{
  "n_head": 9,
  "n_kv_head": 9,
  "d_mlp": 1536,
  "vocab_size": 32768,
  "rope_fraction": 1.0,
  "tie_embeddings": false,
  "init": "orth",
  "init_std_qkv": 0.0178,
  "init_std_up": 0.0178,
  "optimizer": "muon",
  "lr_mult_o": 2.0,
  "lr_mult_down": 2.0,
  "grad_clip": 2.0,
  "seq_len": 2048,
  "train_tokens": 880800000
}
MLP neurons of a small language model. Each row is named by its layer, matrix (gate and up: input weights) and neuron, and shows model dimensions 48-111. Each number is 50 + 12 x the weight over its row's rms, rounded and kept within 0 to 99. A neuron's up and down rows have the sign that makes its largest values positive.
A block is one neuron, or neurons of one layer that tend to fire together. After each block is what it responds to, as a language model described it from the Wikipedia text at the highest values.

L4.gate785:42 64 64 45 42 34 24 59 46 54 59 62 39 48 57 57 82 55 59 55 46 58 36 51 71 57 51 56 60 70 44 75 54 56 31 68 65 32 44 65 40 56 60 52 46 39 54 65 57 33 49 65 61 41 47 49 47 42 55 50 35 33 43 39
L4.up785:55 52 50 43 52 55 68 46 39 69 44 61 59 59 41 54 51 45 62 57 72 49 65 45 45 53 52 60 64 65 62 70 64 49 62 65 40 49 60 47 32 54 44 30 47 47 69 46 51 55 46 48 38 49 41 24 67 40 60 47 57 68 59 49
L4.gate931:53 68 71 55 63 53 47 50 48 69 59 56 52 46 53 32 44 53 28 51 46 50 65 50 65 37 47 48 52 50 46 30 32 35 52 51 68 67 32 51 43 43 50 46 58 34 44 57 40 23 36 67 55 46 53 69 53 50 72 22 46 46 37 53
L4.up931:55 56 59 42 48 64 41 42 53 56 79 42 43 35 41 52 48 53 47 57 59 54 63 37 50 38 48 57 58 44 36 31 53 47 51 44 63 55 30 35 33 58 50 54 48 51 56 72 49 39 40 65 46 43 49 63 62 39 54 56 71 43 46 41
L4.gate1005:52 34 64 55 39 63 53 31 59 65 41 41 47 59 35 42 39 35 71 74 74 63 38 30 18 43 52 34 61 46 56 42 51 58 59 57 56 50 48 45 63 26 48 47 60 32 51 41 78 41 78 44 60 50 53 43 60 66 47 49 37 35 54 70
L4.up1005:33 40 57 41 45 41 55 58 51 60 68 29 49 60 69 42 45 34 51 51 43 24 51 39 51 60 44 53 78 41 53 46 62 42 47 49 49 62 57 54 52 62 47 17 57 54 82 57 45 51 55 52 50 40 57 54 33 66 41 47 56 63 24 31
L4.gate1403:59 66 53 44 55 44 53 45 58 68 49 42 53 69 53 55 50 46 54 45 39 47 36 60 35 32 49 49 37 50 56 51 49 55 55 70 59 52 42 57 39 55 40 61 46 62 51 76 39 75 49 56 43 43 55 49 38 38 49 50 60 58 43 23
L4.up1403:43 55 46 56 60 42 57 56 60 66 63 49 46 62 48 54 61 58 54 48 47 21 51 53 52 36 49 50 22 38 69 64 72 31 46 48 28 56 52 46 51 35 39 40 45 51 64 62 28 68 48 55 55 25 38 70 50 41 45 50 64 43 32 57
Responds to: Year third digit. The third digit of four-digit years, right after "19" or "20", in dates, season names and census headings, such as 20'2'2, 19'9'5.

L7.gate1365:56 48 58 42 55 35 39 53 53 53 12 39 44 54 47 51 28 35 43 64 53 57 39 45 71 67 41 53 46 47 60 27 41 45 45 36 74 50 23 46 41 33 42 45 64 27 65 44 51 40 54 49 57 38 72 52 30 45 67 41 60 62 47 45
L7.up1365:52 37 34 53 48 47 60 61 41 50 50 40 75 53 42 29 40 71 60 36 36 45 47 69 69 53 27 49 59 53 48 61 34 72 32 41 54 81 63 47 40 47 55 62 36 49 41 65 51 53 44 58 68 68 38 44 32 41 56 27 33 38 57 58
Responds to: Path prepositions, soil suffixes. Mostly prepositions of route or passage after verbs or nouns, such as travelling through, flee down, qualified via, mouth of; also -ic in soil-type names (Typic, Stagnic), plus scattered verbs like play and read.

L7.gate702:44 55 44 56 48 55 52 58 51 40 43 51 54 45 47 33 47 55 64 53 61 29 48 46 70 36 51 43 62 73 61 46 38 50 75 44 57 45 46 48 49 50 37 56 73 64 55 31 58 60 69 65 46 78 37 32 51 34 31 40 62 70 42 50
L7.up702:72 55 64 45 40 29 63 65 52 39 54 63 55 58 54 33 46 59 41 49 53 51 30 35 67 35 53 46 41 62 54 54 30 54 58 28 59 54 54 50 55 58 49 54 67 47 55 58 36 67 55 60 43 65 42 38 79 36 35 43 59 44 23 59
Responds to: Year digit after "20". The third digit of years written 20x, especially 2 in 2020s dates in tables and bios (20|2|0, 20|2|5–26); also weakly the/a after of/as.

L7.gate236:48 35 55 45 50 53 38 40 64 45 61 42 34 49 68 49 51 53 55 34 66 41 62 35 50 69 43 17 54 37 63 44 54 50 35 52 62 47 45 42 33 49 70 42 44 66 54 64 41 65 48 63 62 42 62 54 66 51 52 38 61 36 80 39
L7.up236:35 54 79 25 71 67 58 37 60 80 56 44 63 50 49 79 43 47 63 32 42 64 27 38 59 63 63 56 48 72 40 43 36 35 55 46 73 54 64 49 43 52 42 53 62 52 63 61 46 55 41 44 45 63 79 42 65 62 62 37 55 45 40 47
Responds to: Physical appearance descriptions. Function words and nouns inside descriptive passages about what a species or object looks like (colour, shape, parts), e.g. "The shell", "crown with", "green on".

L4.gate23:51 50 46 67 79 47 52 37 60 37 49 63 85 25 55 68 38 49 76 44 43 37 43 49 53 57 50 61 55 51 50 77 36 52 29 51 38 56 50 31 64 64 63 76 33 37 52 67 36 58 42 59 59 50 53 56 55 59 46 49 45 59 62 29
L4.up23:59 52 48 82 30 48 43 47 43 38 72 77 68 43 61 42 50 66 58 51 28 55 61 42 19 61 54 43 53 47 51 64 58 54 40 36 50 31 53 44 34 48 33 60 50 53 76 42 58 33 41 42 49 48 42 51 45 54 75 49 65 63 58 51
L4.gate51:55 59 55 55 63 52 49 35 50 53 39 38 41 28 50 32 55 38 38 55 54 37 59 57 55 57 39 54 47 42 41 63 60 71 41 39 55 43 54 46 63 53 51 40 28 76 35 62 39 27 34 59 53 69 32 57 35 48 62 50 50 53 43 71
L4.up51:50 50 54 39 46 42 42 53 38 38 56 65 43 44 51 55 55 59 51 34 34 52 79 46 74 42 54 59 30 58 26 57 53 56 26 57 50 77 38 53 59 43 33 59 47 45 52 42 50 51 35 42 58 50 52 27 71 42 73 53 37 11 66 71
L4.gate836:53 55 39 52 26 39 59 46 67 49 65 58 46 51 53 38 48 47 53 41 43 55 29 46 68 66 78 64 43 35 47 57 56 54 39 36 37 53 63 55 69 46 47 43 18 45 54 56 47 62 57 68 48 72 66 55 46 50 51 62 43 56 68 54
L4.up836:40 40 59 40 63 57 47 67 68 43 81 50 77 53 53 66 34 49 57 34 38 25 42 64 40 58 56 39 42 44 66 29 57 64 35 53 56 70 56 59 33 44 55 46 47 49 53 53 61 61 34 64 36 62 69 29 61 38 67 41 43 60 37 49
L4.gate1064:54 38 56 50 64 61 58 54 49 41 34 53 46 64 66 48 58 48 61 40 46 44 24 60 67 67 59 55 36 53 72 60 66 64 55 37 40 83 55 43 56 53 41 61 41 51 51 39 59 62 41 54 47 36 62 44 64 50 76 49 47 43 55 51
L4.up1064:42 66 58 36 57 63 42 63 57 48 64 62 32 80 28 51 50 42 59 39 65 61 55 37 56 40 83 68 48 54 48 41 48 51 40 47 46 67 43 31 53 59 67 50 68 59 68 34 57 71 66 55 63 48 58 37 68 61 42 67 43 62 47 43
Responds to: Coordinator and following adverb. Mostly the word after a comma or "and" that begins a second coordinated phrase, such as and, also, later, partly, eventually; weaker on approximators and digits like about, nearly, 9.

L4.gate13:40 64 50 46 57 53 50 54 46 57 59 45 44 31 40 41 55 45 42 49 76 29 60 56 57 72 67 42 19 58 43 75 64 59 69 50 49 54 43 62 46 59 66 63 60 50 81 34 60 53 45 74 65 47 42 45 52 36 57 40 58 41 55 52
L4.up13:30 53 76 42 37 33 39 51 65 52 59 41 44 41 57 51 56 32 25 42 35 42 52 47 44 63 64 59 47 55 50 55 52 49 55 50 43 30 41 27 53 50 35 56 63 54 65 43 48 49 57 53 49 46 61 53 41 57 52 45 57 55 60 51
L4.gate296:57 52 47 61 39 51 56 51 47 49 40 47 52 37 56 38 37 52 29 53 59 54 65 46 39 59 72 41 65 40 51 49 42 45 43 54 62 51 63 59 43 49 52 42 53 33 47 46 42 42 33 34 51 42 68 42 58 32 40 54 56 59 50 46
L4.up296:46 44 62 67 62 30 49 59 47 67 51 56 65 50 61 18 58 42 53 41 26 56 41 47 49 46 72 42 58 46 38 53 39 57 51 45 79 45 68 65 54 58 34 49 66 31 46 55 38 40 44 52 56 49 57 50 43 45 54 55 51 49 40 54
L4.gate854:61 49 48 68 51 62 34 60 52 48 32 54 72 39 69 57 48 50 58 60 48 64 43 33 52 56 63 43 52 43 55 56 45 69 43 35 60 49 66 68 59 67 38 43 71 69 54 33 21 27 29 43 49 54 43 36 39 56 60 41 47 47 76 53
L4.up854:46 38 61 43 57 56 46 48 45 34 42 78 54 30 58 54 31 78 55 46 61 66 49 30 53 63 70 30 48 29 41 57 39 74 64 55 45 65 72 52 60 42 46 45 68 59 55 30 52 36 50 48 76 45 43 45 58 68 44 25 64 35 64 36
L4.gate1219:44 44 59 63 57 39 47 54 31 53 59 54 61 32 29 49 42 71 46 50 49 48 71 12 48 43 70 50 75 72 52 60 66 54 52 78 62 29 57 61 57 65 28 75 67 50 32 49 35 57 45 43 42 37 50 35 65 64 51 35 57 60 38 56
L4.up1219:49 28 33 58 35 49 52 28 48 65 54 72 53 49 18 66 25 70 49 30 47 55 49 42 58 40 53 60 63 48 45 56 52 60 49 78 55 47 34 44 35 50 60 37 55 42 52 37 53 47 86 56 50 44 66 58 43 55 43 49 41 47 58 30
Responds to: Mid-word pieces, descriptive science text. Inner or final pieces of split words in scientific and descriptive prose (hydroch-lor-ic, perox-ide, lum-ines-cence), plus common nouns like spots, ground, bond.

L9.gate250:56 44 60 62 67 50 47 44 70 51 38 31 64 54 40 50 35 33 37 49 44 92 41 59 53 53 63 39 44 32 39 47 50 81 49 47 50 41 70 47 45 36 60 35 51 22 31 57 66 51 51 51 59 41 39 47 48 74 56 46 50 47 56 61
L9.up250:52 49 52 61 48 62 57 37 47 53 50 38 63 74 55 38 49 58 44 52 43 64 61 46 61 70 55 49 42 56 74 61 43 23 67 60 37 53 62 44 63 42 29 35 77 66 76 41 50 35 44 65 34 44 35 24 49 14 15 56 60 52 58 65
L9.gate534:48 51 39 87 55 65 32 42 64 62 48 50 76 32 53 65 48 50 35 47 31 49 38 29 53 72 61 23 60 44 41 64 42 50 59 36 45 39 60 54 43 48 28 41 65 59 74 76 23 31 31 51 28 39 63 43 46 39 30 44 60 36 42 60
L9.up534:41 55 46 81 79 55 64 44 53 53 33 33 24 55 43 50 47 40 55 55 41 45 51 52 47 64 59 36 62 65 42 53 48 54 41 61 55 50 55 41 40 41 29 39 67 41 50 36 43 55 41 57 41 32 54 59 41 52 44 47 49 80 48 38
L9.gate970:41 70 39 58 53 62 49 41 55 50 52 27 34 56 54 50 51 50 33 71 50 55 46 61 44 53 55 50 43 51 38 33 45 51 41 53 41 47 48 56 43 44 38 50 46 32 39 63 62 46 63 59 60 46 40 55 57 52 59 36 36 36 36 60
L9.up970:50 29 42 53 28 45 49 43 56 54 38 56 53 44 51 43 49 70 54 43 61 43 21 48 63 58 67 54 60 66 56 42 38 39 72 61 66 46 29 40 37 50 59 48 63 57 57 43 37 50 45 60 64 54 55 62 40 53 73 39 68 59 49 33
L9.gate1400:54 44 48 57 62 17 53 39 29 46 39 46 47 45 54 54 31 62 66 52 42 55 54 35 91 50 50 52 41 49 68 37 27 37 65 55 38 51 38 19 65 38 52 43 52 29 39 59 41 46 41 45 43 31 50 15 53 59 38 50 61 58 59 63
L9.up1400:60 32 38 57 56 37 44 64 36 52 38 40 53 50 34 47 37 56 53 62 33 61 37 44 67 28 52 44 37 56 53 30 31 72 57 67 50 54 52 42 53 53 53 26 43 46 43 50 52 42 11 48 60 43 36 41 37 56 40 56 45 58 51 41
Responds to: Year decade digit. The third digit (the decade) of four-digit years, right after 19, 20, 18 or 17, as in 19'8'2, 20'1'4, 18'9'5.

L9.gate780:45 56 37 62 63 58 45 55 41 35 51 41 73 46 39 65 57 31 40 37 30 58 38 23 74 26 72 45 44 40 55 31 63 40 54 49 56 57 52 43 44 38 60 25 31 56 56 45 32 45 60 48 50 53 35 33 67 39 41 38 49 56 31 53
L9.up780:50 68 56 50 28 42 42 45 44 59 51 52 50 45 65 49 50 50 70 80 59 62 33 39 26 53 41 45 30 67 48 73 48 56 47 41 28 40 64 56 66 52 57 57 53 44 42 72 80 73 42 52 41 48 53 50 52 54 47 48 57 40 59 49
L9.gate1075:50 47 46 47 45 45 49 41 57 62 46 54 65 42 53 38 53 30 49 32 31 57 39 37 55 54 33 57 37 53 52 29 55 46 40 47 68 43 46 24 42 49 48 50 60 65 58 62 40 42 63 50 50 66 40 44 65 33 59 51 45 63 39 24
L9.up1075:41 41 41 57 45 47 42 48 53 48 49 51 74 50 51 57 44 46 25 45 35 49 41 32 50 39 40 45 73 40 68 39 34 35 46 49 63 45 60 52 36 53 53 48 42 52 57 57 44 34 46 57 54 59 24 44 68 55 28 62 43 65 21 58
L9.gate1122:46 32 40 57 52 50 47 53 26 68 60 38 78 41 27 35 42 30 32 39 45 69 30 49 60 35 33 46 41 48 52 32 44 48 25 35 33 54 73 29 38 48 51 38 53 34 41 50 30 57 35 65 22 70 36 29 65 64 56 63 42 43 42 35
L9.up1122:60 47 60 46 50 45 58 70 72 53 72 52 66 66 50 51 60 67 67 41 52 38 30 35 64 50 30 48 34 44 35 44 52 61 52 37 21 41 63 36 41 25 63 45 41 36 63 53 45 85 73 63 44 53 30 36 70 67 67 77 48 58 64 53
L9.gate1333:43 24 37 46 51 48 51 51 51 50 55 48 51 43 57 51 69 73 55 56 13 50 39 36 33 68 49 31 67 58 42 52 49 48 47 57 55 34 62 55 46 48 30 61 79 47 58 63 30 59 55 69 28 59 59 52 49 57 37 34 44 54 63 30
L9.up1333:52 61 46 59 50 54 53 63 41 35 48 40 40 51 42 53 67 37 60 53 64 67 48 45 63 52 75 52 49 40 54 41 60 41 29 62 69 57 31 44 35 65 24 69 65 56 64 46 37 42 57 53 32 59 23 51 53 55 64 45 53 60 49 63
Responds to: Subject end, verb next. The last token of a clause's subject, just before its verb: relative which/that, pronouns, comma after an interrupter, noun endings (taxonomists, users).

L7.gate638:46 29 66 51 46 29 60 67 29 48 57 67 49 54 25 46 66 86 58 40 48 51 46 55 44 62 64 35 46 64 62 58 61 56 54 45 46 51 35 50 74 52 49 73 69 52 33 47 63 30 45 55 57 55 37 34 53 46 45 57 48 32 45 72
L7.up638:45 48 60 59 40 60 57 76 43 58 42 54 39 53 54 47 63 74 63 35 30 64 39 40 43 49 72 51 64 66 55 79 65 59 77 59 39 47 58 59 47 39 51 63 64 48 52 48 67 36 51 59 62 58 66 38 43 65 34 50 48 52 35 74
Responds to: Clause-linking function words. Words that attach a follow-on phrase after a finished clause, mostly after (often following a comma), plus appositive a, for, of, following.

L9.gate108:51 69 59 56 61 24 47 51 69 50 39 55 51 52 54 44 55 39 51 77 49 35 42 47 41 48 64 56 41 55 76 27 68 50 53 59 64 53 69 49 73 52 39 46 39 60 46 57 54 56 44 56 45 51 47 65 54 58 43 55 54 50 55 33
L9.up108:40 46 47 44 57 48 41 55 55 38 54 47 54 54 47 39 55 34 59 58 50 50 46 40 53 75 60 45 48 59 51 38 54 68 71 52 50 57 58 63 59 62 43 46 49 66 46 59 66 42 46 47 38 38 51 63 50 53 34 44 46 34 64 52
L9.gate567:55 34 52 42 48 42 43 59 45 53 59 60 38 53 52 59 70 53 63 53 31 57 37 42 38 46 39 44 62 54 49 24 65 32 43 56 89 36 48 41 48 50 59 53 64 44 59 45 62 53 62 63 58 53 62 48 56 46 46 43 39 50 48 58
L9.up567:46 62 42 47 60 44 42 48 39 60 31 32 54 57 50 53 41 28 67 54 56 54 35 38 53 76 58 37 40 60 37 31 56 31 40 40 66 43 37 35 42 34 34 33 57 54 59 64 47 54 52 34 46 51 59 27 51 59 51 58 67 38 55 64
L9.gate929:56 45 39 47 59 47 41 54 54 57 49 47 48 49 84 47 42 58 58 65 85 51 65 67 39 55 19 49 64 63 47 31 43 76 50 46 59 59 32 46 39 53 59 62 66 48 37 58 42 58 23 61 43 57 50 39 76 42 38 56 39 76 66 48
L9.up929:41 35 27 53 74 28 49 63 37 62 48 36 57 33 41 52 43 71 45 55 42 64 39 62 58 59 51 71 56 35 39 37 50 36 44 65 50 51 50 47 76 39 57 45 66 46 41 65 43 31 65 53 52 72 31 70 56 39 56 55 42 42 47 42
L9.gate1426:56 46 34 34 43 63 36 37 56 42 49 59 37 66 38 51 36 57 60 44 62 52 43 49 39 47 57 50 53 44 50 52 76 36 57 43 53 46 59 74 46 37 51 45 43 37 59 51 60 57 58 46 50 45 51 53 65 50 58 56 54 48 55 54
L9.up1426:39 58 47 35 31 47 45 50 55 69 38 51 38 53 45 63 62 40 56 63 42 40 56 51 39 48 70 25 48 59 38 34 44 42 64 58 54 49 65 26 53 39 55 45 41 26 54 37 73 42 56 66 49 65 66 72 49 75 32 49 54 35 46 47
Responds to: Geographic spatial relations. Words expressing location or extent along boundaries and waterways in geography text, e.g. along, forms the boundary, tributary, spanning, in; weaker on scattered numbers.

L9.gate623:53 58 39 43 37 55 28 62 82 32 52 41 48 61 65 49 31 78 70 57 40 48 49 55 69 56 61 54 72 65 49 58 58 80 39 38 57 22 59 46 51 40 51 16 27 65 61 39 57 55 54 64 46 53 58 60 46 59 59 57 58 51 56 31
L9.up623:51 56 67 39 42 48 39 61 68 37 43 56 66 48 59 50 38 45 45 38 38 55 46 79 47 45 43 40 48 42 47 47 58 55 44 45 58 42 32 60 83 50 32 61 50 48 55 52 30 52 43 77 56 51 47 65 64 47 50 73 58 38 69 41
L9.gate872:50 59 38 48 37 53 42 54 41 51 63 19 47 52 63 43 67 56 30 54 51 66 65 34 54 65 35 32 32 41 56 61 49 65 47 55 66 55 31 75 58 64 60 47 42 45 44 62 58 35 48 53 45 49 31 48 52 66 52 45 51 64 61 25
L9.up872:72 46 45 33 55 51 37 53 58 42 42 68 70 47 51 43 51 45 38 50 69 49 57 55 55 43 45 54 46 49 41 52 40 48 48 62 52 47 50 56 36 61 60 24 48 72 54 49 30 38 57 53 45 38 52 55 45 59 59 41 36 87 46 67
L9.gate1103:60 52 53 57 57 62 43 38 45 35 46 57 58 54 46 47 35 60 61 49 39 67 55 36 54 50 46 68 57 60 41 35 52 66 27 26 24 35 48 44 60 73 50 49 56 67 47 53 35 71 29 67 44 56 57 73 40 50 51 55 69 60 60 43
L9.up1103:46 49 48 55 52 45 57 51 47 41 62 48 47 61 72 33 63 45 39 56 50 48 31 61 53 49 57 52 49 37 43 49 43 76 60 44 27 31 62 44 44 63 44 53 43 42 66 53 58 59 56 41 60 38 63 36 65 50 48 41 53 42 36 66
L9.gate1356:15 42 40 28 49 75 51 51 85 80 32 23 52 26 54 59 28 43 40 45 33 27 43 33 63 61 32 42 51 52 47 49 45 65 38 46 53 52 47 68 31 42 55 61 42 58 46 58 46 56 42 54 61 41 52 41 46 44 48 27 56 46 22 23
L9.up1356:50 44 48 40 53 50 49 45 86 72 38 37 48 42 65 24 30 57 53 40 40 36 37 45 44 50 62 70 59 61 56 38 43 49 42 30 56 37 47 54 34 42 32 51 61 52 43 76 67 45 53 39 61 47 39 47 54 65 44 61 27 44 42 25
Responds to: Size and count numerals. Digits and number words giving measurements or counts in descriptive text, e.g. 25 to 40, 42 mm, six whorls, 19 cm; weaker on scattered function words.

L4.gate44:71 49 58 42 53 57 65 51 58 60 50 53 55 53 29 48 45 53 30 48 36 52 62 56 55 26 45 50 51 45 44 53 65 51 28 56 40 33 43 49 46 41 47 48 73 55 46 34 37 72 52 61 45 49 40 63 25 49 60 84 55 47 58 54
L4.up44:45 76 53 51 33 36 38 40 57 40 39 58 34 50 42 50 61 24 36 31 45 34 46 41 48 50 20 54 35 68 46 61 50 65 39 36 59 43 21 56 65 30 63 35 53 59 38 31 50 50 42 25 53 47 63 41 40 16 53 65 60 49 57 32
L4.gate284:49 52 58 56 51 63 34 50 53 65 48 45 35 58 37 40 36 38 42 50 60 62 37 50 47 49 43 68 36 54 31 49 47 39 34 47 49 43 27 34 52 47 49 49 50 54 51 47 31 43 25 42 76 63 42 44 48 47 40 74 53 39 48 59
L4.up284:44 34 59 50 35 72 32 41 57 52 43 46 50 69 35 46 60 46 36 48 45 47 50 47 49 36 46 60 42 57 42 71 29 52 50 57 43 64 62 21 46 54 43 44 51 45 49 62 70 52 35 41 50 47 58 27 64 31 30 59 60 44 52 66
L4.gate1227:34 31 42 52 52 60 51 62 56 57 56 51 51 70 46 35 55 64 53 43 49 42 58 54 35 52 56 45 38 36 62 51 44 34 49 45 53 49 40 24 15 66 50 28 51 57 42 50 33 49 57 43 49 52 49 56 45 45 55 32 42 58 53 50
L4.up1227:66 52 67 33 51 54 32 45 49 39 63 33 53 73 63 46 61 52 33 71 50 46 63 39 53 45 35 43 44 35 47 80 32 40 35 34 58 51 58 57 58 67 69 51 45 50 44 57 76 62 55 64 48 46 67 61 69 63 52 52 60 60 61 58
L4.gate1289:66 40 58 36 46 44 44 46 44 40 48 62 49 58 43 54 63 40 39 50 60 46 50 47 65 58 63 28 48 49 23 49 48 37 46 32 62 54 51 59 75 48 62 44 44 42 55 47 45 43 54 64 45 54 73 54 52 52 36 57 69 60 56 43
L4.up1289:50 60 65 42 67 37 41 69 35 44 47 35 57 69 62 43 49 81 33 61 52 48 40 43 49 38 55 51 32 52 52 62 36 40 81 53 70 34 48 46 56 49 44 25 60 51 63 31 68 37 52 33 88 53 71 53 53 23 46 29 42 49 42 44
Responds to: CJK characters and "along". Mid-word Korean, Chinese or Japanese characters in parenthetical native-script names and table entries (설, 송, 少年の), plus "along" before a line or boundary.

L4.gate629:48 45 46 48 44 54 33 47 37 50 70 33 70 24 67 35 59 50 58 46 47 46 28 67 42 40 58 34 40 30 54 65 41 37 46 50 54 31 57 40 31 67 53 58 41 46 29 27 37 62 31 77 56 56 41 56 56 43 63 46 26 71 62 49
L4.up629:57 73 63 47 39 58 66 41 72 38 39 37 56 45 69 67 53 55 62 53 59 49 70 48 49 58 68 31 57 57 78 77 50 44 54 54 77 40 43 40 66 36 58 47 34 39 65 80 54 57 25 33 64 53 61 53 31 70 45 51 40 47 65 32
L4.gate816:46 56 40 65 91 63 38 59 66 57 38 55 39 60 53 24 56 40 50 48 45 64 57 21 58 51 50 47 50 55 54 56 38 53 37 65 61 63 60 60 52 58 47 59 70 45 35 73 53 31 60 35 58 43 37 69 45 51 63 35 31 34 55 27
L4.up816:65 50 79 47 46 59 42 61 51 61 56 40 44 39 38 55 58 52 68 35 54 44 46 43 53 38 40 38 49 41 49 51 34 55 45 53 53 56 54 45 62 45 91 40 64 52 47 53 81 59 50 52 44 59 68 58 70 43 59 46 34 52 44 56
L4.gate1161:44 31 45 47 55 39 36 40 75 51 50 46 55 68 79 59 54 62 31 43 62 46 67 38 63 46 68 45 63 71 43 57 64 58 49 53 52 38 55 48 74 62 40 62 40 52 23 68 46 37 25 46 46 61 66 41 49 66 43 57 37 39 39 53
L4.up1161:49 35 58 51 51 37 23 52 31 58 55 49 65 58 50 56 47 53 46 58 32 43 50 67 49 55 76 28 57 56 50 53 48 59 63 32 46 37 38 39 68 76 32 59 49 49 26 62 74 32 31 48 50 55 47 40 30 59 64 40 49 58 34 56
L4.gate1189:40 44 51 70 29 60 51 51 57 63 59 51 64 67 48 37 54 73 42 66 49 78 53 61 82 25 46 72 70 42 64 59 53 49 57 61 42 46 41 47 49 59 32 52 40 56 43 42 50 52 45 61 31 54 43 41 44 49 57 34 52 57 40 64
L4.up1189:62 42 48 53 49 33 41 67 37 45 42 37 40 69 41 49 50 48 29 69 75 66 55 45 60 52 64 51 31 50 63 42 40 53 53 37 47 42 45 47 66 70 36 51 49 61 69 56 31 41 48 46 52 83 46 45 57 47 34 46 56 46 46 62
Responds to: Causal and concessive connectives. The final word of connectives that open a cause, result or contrast clause, often at sentence start: Due to, Thanks to, As a result of, Despite, Even though, based on, interrupted by.

L9.gate34:49 42 55 33 57 51 54 31 54 60 75 28 46 56 46 43 48 45 64 64 62 53 68 58 59 42 41 49 51 72 56 48 45 59 52 41 65 40 56 36 76 55 48 47 37 38 42 42 69 50 30 56 23 47 36 67 65 48 48 45 50 50 49 31
L9.up34:62 51 63 42 36 64 60 67 45 47 57 37 59 52 50 57 59 52 40 50 57 52 56 37 36 54 50 46 45 36 44 49 70 60 35 34 55 58 58 43 59 34 25 58 48 37 23 50 36 57 43 41 70 58 48 59 51 56 54 64 49 42 54 42
L9.gate229:65 37 57 48 41 64 34 47 23 32 59 52 60 33 40 42 25 48 38 48 62 54 30 75 68 40 40 31 56 65 70 41 33 57 24 58 51 65 50 67 44 25 55 42 53 60 53 54 37 32 59 42 42 45 49 31 52 60 55 70 41 54 52 49
L9.up229:59 41 59 42 43 60 35 36 62 32 44 54 29 64 47 42 47 43 58 63 60 34 58 34 31 53 34 34 59 54 61 35 56 49 48 65 45 61 47 59 65 63 68 31 55 49 58 58 53 50 47 42 37 55 57 43 52 56 72 18 49 40 45 39
L9.gate777:86 57 61 57 47 48 42 64 67 77 54 56 32 50 50 65 44 32 57 49 58 66 45 38 47 40 25 43 63 55 36 37 36 55 54 54 36 42 59 24 46 54 37 42 53 58 34 58 48 32 42 47 45 46 55 34 57 68 64 47 53 60 29 63
L9.up777:58 55 58 57 41 59 46 40 54 36 71 48 54 50 72 51 74 40 45 58 74 67 57 44 49 32 55 47 52 29 42 37 55 68 29 45 53 18 59 49 29 51 53 61 48 63 64 50 43 31 56 32 56 27 42 44 31 51 63 60 42 29 69 48
L9.gate786:71 59 31 78 42 44 32 59 41 37 70 52 60 36 45 19 60 58 36 51 49 57 41 42 46 25 27 52 60 53 58 50 42 34 43 41 58 58 46 47 44 38 43 41 41 57 54 43 46 54 38 59 36 33 41 24 50 31 59 56 69 44 47 45
L9.up786:63 37 29 58 49 27 57 39 51 37 59 58 38 79 34 44 32 53 44 65 45 55 37 46 43 59 40 36 67 44 44 59 50 64 34 62 56 51 65 52 36 38 57 43 57 46 47 43 56 42 47 42 35 42 42 66 40 40 66 39 26 57 38 46
Responds to: Sentence-opening adverbial end. Last token of a sentence-initial time or transition phrase, just before the main clause, usually a year's final digit ("In October 2014", "On the same day", "As a result", "Therefore").